config.yaml
n_layer: 16
d_mlp: 640
positions: "rope"
attn_scale: 0.177
bias: "none"
tie_embeddings: true
lr_mult_up: 0.951
beta1: 0.95
final_lr_fraction: 0.0
z_loss: 1e-05
dataset: "wikipedia_en"
MLP neurons of a small language model. Each row is named by its layer, matrix (up: input weights) and neuron, and shows model dimensions 0-127. Each number is 200 + 40 x the weight over its row's rms, rounded and kept within 0 to 999.
After each neuron's rows, "fires in" lists the words (lower case) most often at its 100 highest values on Wikipedia text that the model never trained on. A number after a token or word is its count.

L13.up219,271,213,198,246,202,312,209,155,183,214,227,138,166,183,273,204,113,270,242,253,185,193,262,200,238,200,190,225,226,236,154,209,175,176,233,205,185,217,185,194,177,129,228,136,232,255,222,203,133,270,187,157,207,166,218,214,175,200,210,212,233,191,217,140,242,190,143,70,171,196,188,213,225,208,233,178,234,205,181,174,160,190,174,232,259,167,192,217,319,186,207,166,181,230,222,146,166,192,223,143,201,190,179,222,229,184,166,216,214,216,253,208,153,216,115,308,241,180,224,221,173,190,211,175,195,143,210,164
fires in: "not" 16, "march" 12, "january" 10, "october" 8, "april" 6, "february" 4

L4.up564,199,206,162,220,194,189,155,243,214,153,199,226,205,219,251,235,190,198,215,158,246,235,220,201,153,180,209,250,193,139,320,238,154,215,241,207,223,226,173,161,223,183,213,118,248,188,245,222,234,192,185,247,209,152,247,221,215,183,150,190,193,152,259,193,153,210,254,227,141,214,187,182,170,235,253,162,237,251,179,219,170,271,229,194,256,66,244,184,153,314,219,228,218,254,210,267,168,196,213,129,274,306,233,191,222,256,184,204,135,205,218,248,214,202,190,208,219,250,214,261,207,200,163,203,197,216,194,211
fires in: "of" 49, "as" 24, "d" 8, "name" 4

L6.up594,189,238,268,204,142,225,231,183,183,192,220,214,176,95,154,203,288,140,205,217,171,237,184,186,174,207,215,284,178,192,194,175,246,109,192,159,225,152,226,213,208,155,152,217,151,145,261,209,218,195,279,174,221,115,124,211,217,230,203,174,191,227,237,260,225,165,165,213,192,148,213,238,175,185,198,220,236,173,178,150,204,167,216,206,159,221,200,222,234,270,168,219,163,200,209,205,136,198,162,117,211,207,229,241,180,204,225,182,284,170,178,174,190,210,209,171,219,241,302,164,146,174,234,239,223,84,131,244
fires in: "to" 27, "film" 16, "of" 10, "1872" 6, "actor" 4

L9.up286,239,180,281,153,251,205,247,195,186,181,193,160,165,197,165,168,226,132,167,225,220,281,212,233,214,152,257,156,210,246,161,168,243,161,138,186,267,223,195,133,205,195,175,215,216,172,241,165,278,238,246,160,215,159,159,179,228,143,187,180,199,185,174,251,252,183,246,299,206,178,197,123,123,180,226,179,176,264,209,120,236,155,186,231,206,202,159,210,247,196,188,175,180,209,167,242,207,281,148,161,183,210,214,179,203,258,191,153,205,151,260,199,174,215,286,206,161,181,224,195,173,256,158,184,175,211,215,215
fires in: "to" 18, "of" 15, "well" 10, "by" 7, "in" 5

L4.up151,236,183,195,141,173,213,186,197,124,202,239,223,166,204,180,166,211,189,211,190,191,193,215,159,234,119,178,282,306,173,137,254,266,185,151,263,228,233,194,219,219,191,146,206,180,204,243,188,191,169,237,161,243,254,171,251,219,238,246,253,179,165,170,164,183,194,127,169,254,189,258,229,168,241,216,253,240,207,215,174,209,169,184,194,210,230,205,245,192,118,240,221,224,225,284,144,193,208,183,205,182,208,223,175,197,223,194,176,224,192,250,123,203,171,219,232,188,194,234,154,192,191,186,198,236,132,211,249
fires in: "on" 24, "also" 20, "did" 18, "in" 7

L5.up387,192,182,206,201,190,183,210,205,223,171,224,198,237,116,185,225,266,194,259,194,172,171,220,215,191,214,221,196,185,211,145,120,197,170,253,272,190,222,150,164,187,211,179,225,202,252,215,239,208,248,163,116,254,194,109,229,140,243,256,172,236,206,160,198,260,154,138,178,182,114,273,258,184,249,249,217,232,180,196,147,172,162,208,200,183,196,257,221,256,211,156,191,157,146,211,123,168,208,183,185,236,209,216,91,213,212,214,260,180,130,181,174,169,258,166,177,175,176,247,195,88,206,223,139,243,210,218,204
fires in: "also" 34, "of" 23, "to" 5

L3.up509,187,135,193,244,207,178,241,173,186,276,195,234,153,179,176,195,141,202,256,194,220,250,258,246,128,221,199,250,202,157,205,228,111,179,251,309,230,201,227,158,222,259,270,185,198,185,166,209,216,169,140,271,158,181,197,214,203,146,240,212,216,188,228,205,213,155,213,138,214,164,199,103,210,208,218,182,210,302,204,156,137,272,174,199,220,244,179,220,167,266,222,263,223,296,166,181,223,205,166,245,158,177,138,257,208,247,150,245,216,221,168,230,197,168,170,211,195,229,158,260,183,193,191,192,220,249,260,181
fires in: "as" 16, "of" 14, "by" 12, "also" 9, "among" 7, "and" 7

L4.up584,212,165,200,239,224,159,208,208,148,257,178,144,239,202,184,174,184,236,256,199,268,250,100,245,183,204,163,196,133,165,186,232,154,223,248,263,253,185,210,210,196,159,239,105,162,218,164,210,186,174,230,181,220,205,227,177,160,159,235,150,212,169,235,246,250,176,208,213,72,253,212,182,205,149,160,144,166,214,168,164,103,140,118,215,221,182,212,184,203,296,206,186,268,211,197,251,186,287,195,164,197,188,208,230,119,233,216,161,171,227,144,237,174,217,287,177,199,212,215,246,195,124,195,186,176,253,176,140
fires in: "he" 42, "of" 15, "she" 15, "is" 6

L7.up627,240,189,224,219,189,140,114,247,197,153,216,195,237,217,267,196,260,211,248,188,195,255,174,209,174,269,231,213,213,120,185,201,147,193,278,271,236,264,170,216,183,220,178,197,170,222,231,245,240,193,210,272,277,166,205,263,173,291,182,183,243,202,252,230,185,225,174,198,195,167,232,229,232,168,172,145,146,244,207,109,160,211,154,221,167,208,177,181,234,214,215,228,183,291,242,179,123,201,130,163,174,265,224,206,142,249,237,130,199,167,148,201,224,214,133,171,165,239,241,223,230,194,195,200,201,292,154,195
fires in: "he" 32, "she" 16, "also" 5, "notable" 5, "plot" 4

L7.up233,210,172,148,202,247,203,178,255,154,175,176,216,217,136,174,167,188,209,239,220,172,211,187,195,187,204,296,247,200,98,185,164,226,172,268,276,145,220,220,216,163,228,129,222,192,224,179,245,220,128,185,195,238,179,203,164,186,222,226,214,234,212,268,203,258,226,163,212,215,166,258,241,186,204,248,211,221,228,189,148,182,209,202,237,216,278,238,219,199,198,220,174,188,213,206,85,101,118,134,200,187,267,223,153,230,269,183,237,191,152,184,160,219,220,175,182,258,215,231,217,206,143,230,162,200,272,178,211
fires in: "also" 40, "he" 21, "she" 5, "of" 5

L9.up71,239,181,151,246,206,188,179,213,171,186,168,243,176,259,178,264,213,188,198,222,212,191,278,193,177,202,222,253,212,195,168,256,176,125,234,255,225,172,198,251,223,187,219,199,212,197,256,210,179,181,211,214,182,157,212,230,236,164,221,225,179,150,221,165,175,168,213,149,140,111,248,203,252,203,213,196,193,188,258,220,246,258,190,225,216,246,224,234,239,203,236,160,202,197,166,127,187,42,200,208,128,140,177,248,249,157,104,217,193,229,234,213,192,194,292,143,180,258,235,206,239,172,189,215,240,170,240,181
fires in: "has" 77, "had" 19

L4.up368,250,185,106,197,196,190,178,218,259,103,160,209,136,191,211,256,179,192,204,187,210,227,235,221,159,267,215,167,196,233,207,267,150,185,221,184,224,210,195,211,211,236,219,184,181,155,193,118,264,178,220,203,147,189,229,223,261,180,148,188,186,149,180,204,115,205,245,230,243,144,195,144,263,176,241,181,193,180,178,171,142,262,188,220,231,202,123,155,185,170,252,222,230,171,190,281,157,132,170,181,163,168,165,197,205,250,147,243,186,228,184,215,223,155,145,172,109,248,196,231,258,192,241,188,225,190,242,208
fires in: "of" 17, "among" 16, "as" 15, "from" 7, "certain" 7, "on" 6

L7.up178,199,169,164,181,199,174,217,194,185,225,178,230,203,192,229,228,166,213,247,227,177,175,163,207,149,288,221,214,113,142,223,208,153,215,286,260,191,237,235,205,207,209,141,156,154,192,214,272,221,148,185,162,194,185,142,173,147,293,264,211,176,182,271,185,213,176,160,275,227,184,266,208,189,277,240,151,224,231,163,124,198,188,199,172,201,161,144,221,225,173,158,208,230,289,243,210,196,163,143,194,311,219,194,202,175,189,206,202,189,155,201,210,211,135,173,259,197,233,239,262,115,159,194,190,209,222,163,153
fires in: "he" 67, "she" 5, "of" 4

L11.up534,220,226,206,195,237,162,263,155,225,167,173,224,218,129,267,200,174,206,190,219,292,167,207,184,262,156,198,243,246,212,168,211,166,118,175,149,200,195,193,170,208,209,246,180,164,280,196,150,164,193,170,215,200,253,180,287,169,156,180,226,138,257,260,211,209,190,162,135,194,175,189,165,122,206,167,221,286,185,131,175,105,247,195,281,229,245,182,243,216,185,173,219,213,217,199,178,127,162,159,231,143,148,239,191,272,131,303,224,171,160,248,188,213,189,199,190,235,223,214,219,229,203,217,208,118,196,154,182
fires in: "have" 16, "are" 14, "were" 11, "include" 7, "gave" 6, "included" 6

L4.up634,149,163,158,186,210,159,151,162,192,158,159,120,231,249,177,100,133,195,250,181,200,221,124,222,146,181,193,216,165,214,239,322,171,220,192,140,193,168,154,205,202,169,184,92,196,194,154,164,200,183,223,175,174,174,193,187,186,201,209,245,176,146,186,189,214,185,222,163,227,163,186,183,197,201,206,114,223,197,144,213,172,247,126,207,266,238,202,174,213,246,195,191,211,214,163,214,215,220,213,148,249,211,208,201,208,261,201,225,175,172,275,218,164,124,90,227,244,228,229,235,201,131,237,203,206,267,92,217
fires in: "of" 34, "than" 16, "about" 8, "as" 5

L5.up132,237,170,141,175,210,177,221,188,123,213,241,154,226,201,205,199,218,241,185,195,172,201,215,181,184,175,235,217,189,178,294,102,239,172,180,291,162,179,253,207,221,216,184,205,153,199,160,206,177,202,248,205,172,148,133,179,124,159,199,199,217,263,251,225,291,152,128,261,167,218,166,194,216,158,205,165,178,227,154,135,229,165,157,206,293,213,185,227,204,241,180,212,183,215,224,301,135,223,108,228,215,281,226,123,162,236,221,150,224,145,157,176,155,231,245,179,239,227,193,135,193,225,207,223,119,204,193,214
fires in: "he" 36, "she" 12, "previously" 9, "first" 8, "also" 6, "i" 6

L3.up551,279,234,91,173,185,219,132,194,207,152,214,248,233,230,199,219,178,181,209,197,201,222,204,207,172,197,232,160,215,220,190,205,197,163,161,296,142,188,164,183,210,200,152,187,172,145,183,191,162,201,240,260,232,177,231,194,247,191,186,198,172,233,256,160,131,167,183,238,184,208,197,188,204,193,201,175,204,238,185,157,240,185,204,194,274,251,281,184,197,215,155,201,178,240,247,214,195,154,191,322,122,204,226,204,239,231,210,196,153,295,212,207,248,182,223,232,274,220,169,201,163,276,153,206,110,197,227,160
fires in: "had" 29, "has" 16, "all" 13, "between" 9, "have" 4, "takes" 4

L7.up131,219,242,233,193,236,142,246,212,193,200,220,268,185,174,175,185,172,230,288,240,184,264,141,204,191,234,207,215,121,172,165,210,172,183,275,221,238,238,187,176,203,230,239,227,224,209,213,283,224,213,165,200,268,183,222,208,142,216,257,249,149,212,204,220,216,227,175,226,227,222,207,201,214,200,232,148,69,210,222,102,160,172,198,211,201,226,185,228,203,147,213,180,222,275,181,126,287,201,162,160,253,148,204,215,144,216,266,238,221,210,195,213,237,164,294,205,172,232,245,230,113,172,274,126,232,269,230,114
fires in: "he" 77, "of" 9, "location" 4

L3.up617,247,207,131,220,278,201,207,182,162,191,180,231,195,181,156,152,150,156,210,129,199,222,243,213,174,228,250,173,178,198,185,300,154,191,236,237,145,185,169,210,245,188,209,153,152,163,158,186,233,272,187,242,153,156,206,164,222,126,218,223,193,152,125,228,211,216,194,129,216,195,206,122,243,238,220,181,192,236,206,153,224,172,169,229,235,208,177,181,199,160,229,236,220,232,193,202,232,178,202,321,199,248,171,140,252,299,152,242,183,156,353,191,187,178,214,225,152,234,157,201,199,144,154,188,193,190,204,201
fires in: "more" 32, "of" 13, "by" 10, "as" 6, "to" 6, "losses" 5

L3.up466,251,181,113,232,172,152,212,256,122,196,185,190,197,194,124,191,187,190,212,232,182,155,168,184,188,199,190,202,179,199,144,115,194,126,275,214,210,222,169,165,180,167,166,173,124,216,227,257,180,265,128,219,217,162,143,170,149,224,207,226,159,141,203,215,151,233,129,191,140,123,191,298,222,214,184,132,231,191,224,220,242,183,160,208,175,180,176,196,228,130,173,251,230,165,187,221,249,176,164,233,267,208,229,109,181,207,236,167,158,165,131,154,234,172,195,186,137,183,211,211,112,179,259,135,232,225,227,178
fires in: "of" 26, "him" 19, "ii" 15, "however" 6

L3.up340,236,186,205,212,200,209,230,185,261,124,142,188,177,227,230,237,237,202,227,173,261,153,260,267,259,201,147,290,196,131,137,221,160,230,260,182,203,177,156,192,241,243,274,216,202,170,203,208,170,204,211,206,213,197,198,184,208,185,193,175,209,195,208,232,180,243,218,189,182,183,200,209,108,165,67,181,213,193,161,156,78,179,184,305,204,226,143,258,184,234,138,167,200,229,203,164,214,175,200,235,225,266,278,159,269,138,130,199,218,206,261,197,183,146,207,194,175,258,225,244,193,210,262,192,131,260,218,224
fires in: "as" 18, "included" 15, "including" 15, "include" 12, "consisting" 6

L13.up319,240,234,239,156,271,205,226,215,195,151,200,148,192,153,276,281,216,234,225,251,183,209,227,141,198,224,247,159,196,205,222,130,189,194,210,139,220,225,288,137,253,168,198,227,209,268,201,240,137,186,188,161,166,219,247,189,214,228,180,230,226,164,254,153,260,245,218,91,218,209,202,195,168,201,204,215,266,143,246,227,207,95,264,185,216,167,229,269,260,190,153,205,188,169,182,112,154,210,225,206,170,152,187,207,241,192,252,192,156,234,178,149,262,150,152,233,197,210,192,244,184,135,214,205,183,205,190,147
fires in: "january" 23, "december" 18, "february" 9, "september" 9, "july" 7, "been" 7